From a checkpoint of a small transformer trained on Wikipedia: 38M parameters.
MLP neurons of a small language model. Each row is named by its layer, matrix (gate and up: input weights) and neuron, and shows model dimensions 96-159. Each number is 200 + 40 x the weight over its row's rms, rounded and kept within 0 to 999. A neuron's up and down rows have the sign that makes its largest values positive.
After each neuron's rows, "fires on" lists the tokens most often at its 100 highest values on Wikipedia text that the model never trained on; "fires after" lists the tokens most often just before its 100 highest values on Wikipedia text that the model never trained on.

L10.gate1254,201,192,215,208,237,150,157,133,172,208,230,247,205,180,135,197,169,210,236,187,273,175,199,159,214,130,235,256,180,215,186,196,185,142,150,299,225,146,234,153,205,189,249,196,110,299,246,197,128,257,201,170,214,156,174,209,174,207,204,107,237,181,256,240
L10.up1254,186,191,168,193,168,166,190,180,250,175,143,191,190,217,131,222,260,244,202,160,299,218,166,175,219,211,208,152,197,277,228,198,200,158,170,222,191,98,205,143,196,279,236,236,194,210,205,214,185,231,253,201,156,167,227,154,182,257,236,251,214,198,156,148
fires on: "(", "===", "=== ", "==", "of ", "== "
fires after: "\n\n", "\" "

L4.gate303,189,203,213,199,186,233,221,234,191,192,142,233,146,172,218,236,198,159,194,266,163,216,209,133,229,186,184,155,217,163,155,204,146,150,155,216,242,170,203,219,205,205,181,221,183,249,333,141,168,244,237,187,180,130,239,210,155,262,232,225,161,215,202,170
L4.up303,235,192,249,171,186,229,231,255,234,199,147,227,100,269,201,226,256,248,227,293,203,179,224,191,232,169,263,109,159,183,192,245,199,240,114,190,178,151,194,166,205,130,235,190,201,288,252,169,256,196,203,171,231,156,239,200,183,279,174,191,181,182,181,181
fires on: "\n\n", "==="
fires after: ".", "|", "\n\n"

L4.gate715,220,277,186,264,226,198,263,154,152,239,130,146,204,108,217,212,122,203,277,218,169,217,232,213,176,195,156,137,172,147,178,210,200,285,239,126,221,173,141,267,165,189,152,227,188,190,245,212,191,218,254,154,210,146,199,242,209,156,143,179,200,181,163,170
L4.up715,191,182,179,190,190,158,181,200,206,213,135,189,219,195,147,280,201,152,174,194,222,227,227,189,208,283,136,153,150,181,182,168,216,191,199,143,183,171,176,249,181,105,181,259,192,250,203,138,153,174,198,126,191,222,209,189,274,176,217,245,147,212,231,213
fires on: "\n\n", "\n", "14", "port "
fires after: ".", "| "

L10.gate214,222,160,257,149,122,248,262,176,183,201,197,117,165,227,256,213,223,268,207,238,187,211,212,190,185,185,285,223,253,249,245,174,182,103,189,198,213,221,131,204,145,230,232,236,232,268,211,210,215,172,148,187,238,165,281,219,231,225,184,201,146,227,165,168
L10.up214,222,209,194,216,190,217,206,235,223,184,139,194,157,206,170,244,181,217,151,274,142,198,226,164,172,224,223,135,205,205,168,200,158,135,280,205,252,247,182,176,196,253,166,196,190,203,238,154,219,176,130,178,195,192,182,216,175,247,205,123,188,241,228,127
fires on: "\n\n"
fires after: "|", ")"

L10.gate1303,126,258,130,193,251,176,230,189,211,243,140,141,205,172,181,171,206,207,186,257,142,139,236,94,189,199,209,132,206,171,224,216,247,130,185,223,217,218,235,180,240,265,159,203,177,185,152,147,177,201,249,219,171,118,241,175,171,218,243,147,237,228,219,120
L10.up1303,254,226,175,225,211,182,188,170,178,259,192,202,202,238,159,178,167,139,111,249,157,279,169,207,213,187,121,217,124,200,236,111,224,164,191,159,155,210,157,173,263,168,185,231,235,240,165,175,185,168,181,229,64,223,149,143,243,231,219,162,216,185,144,256
fires on: "\n\n", ". ", ", ", "\n", "and "
fires after: ".", "==", ", ", "s", "==="

L3.gate245,194,168,218,102,219,220,174,203,192,158,160,204,136,181,189,264,181,211,195,276,193,178,248,201,176,203,201,204,227,215,178,210,148,235,66,217,164,198,260,221,168,237,204,258,177,271,167,145,217,111,216,225,251,236,264,171,201,317,212,239,184,244,195,229
L3.up245,219,171,172,180,208,211,199,161,197,143,262,194,216,154,213,167,247,171,183,207,264,239,224,256,246,187,255,214,305,211,250,245,206,186,290,133,180,175,227,106,258,183,211,249,201,134,181,204,215,192,247,220,179,230,219,200,171,107,198,215,259,232,318,205
fires on: "\n\n", "like ", ": ", "present "
fires after: "==", ", ", "\n\n", "===", "The ", "is "

L3.gate747,158,215,297,204,214,333,229,153,192,176,132,226,132,234,215,198,211,233,163,248,122,159,201,179,231,228,336,158,210,203,182,168,182,211,121,239,183,227,202,160,189,154,343,182,170,357,276,181,206,182,235,189,231,198,269,160,204,294,150,159,191,214,92,246
L3.up747,238,218,277,196,205,211,241,192,208,186,182,191,147,274,211,283,244,237,141,319,194,191,237,177,232,184,199,188,157,190,161,157,179,194,161,237,241,174,198,140,185,156,295,205,155,261,292,199,179,166,258,201,249,206,210,179,163,250,228,144,125,223,120,197
fires on: "\n\n", "== ", "=== "
fires after: "|", "\n\n", ")"

L10.gate1094,193,172,141,157,191,214,217,233,123,187,263,134,215,137,127,178,226,195,172,208,253,275,212,210,176,223,216,127,115,202,197,196,229,235,245,208,194,171,229,241,216,253,205,270,176,166,238,218,191,195,218,117,263,189,198,227,240,265,191,113,170,206,177,159
L10.up1094,154,184,169,150,183,245,184,218,226,194,227,143,212,182,185,196,168,237,113,179,230,218,251,235,221,243,255,218,121,281,174,171,205,143,253,194,221,100,188,190,235,192,154,224,226,218,201,177,192,238,171,140,304,262,174,118,145,188,205,193,204,180,295,149
fires on: "\n\n", "\n"
fires after: ".", "|", ")."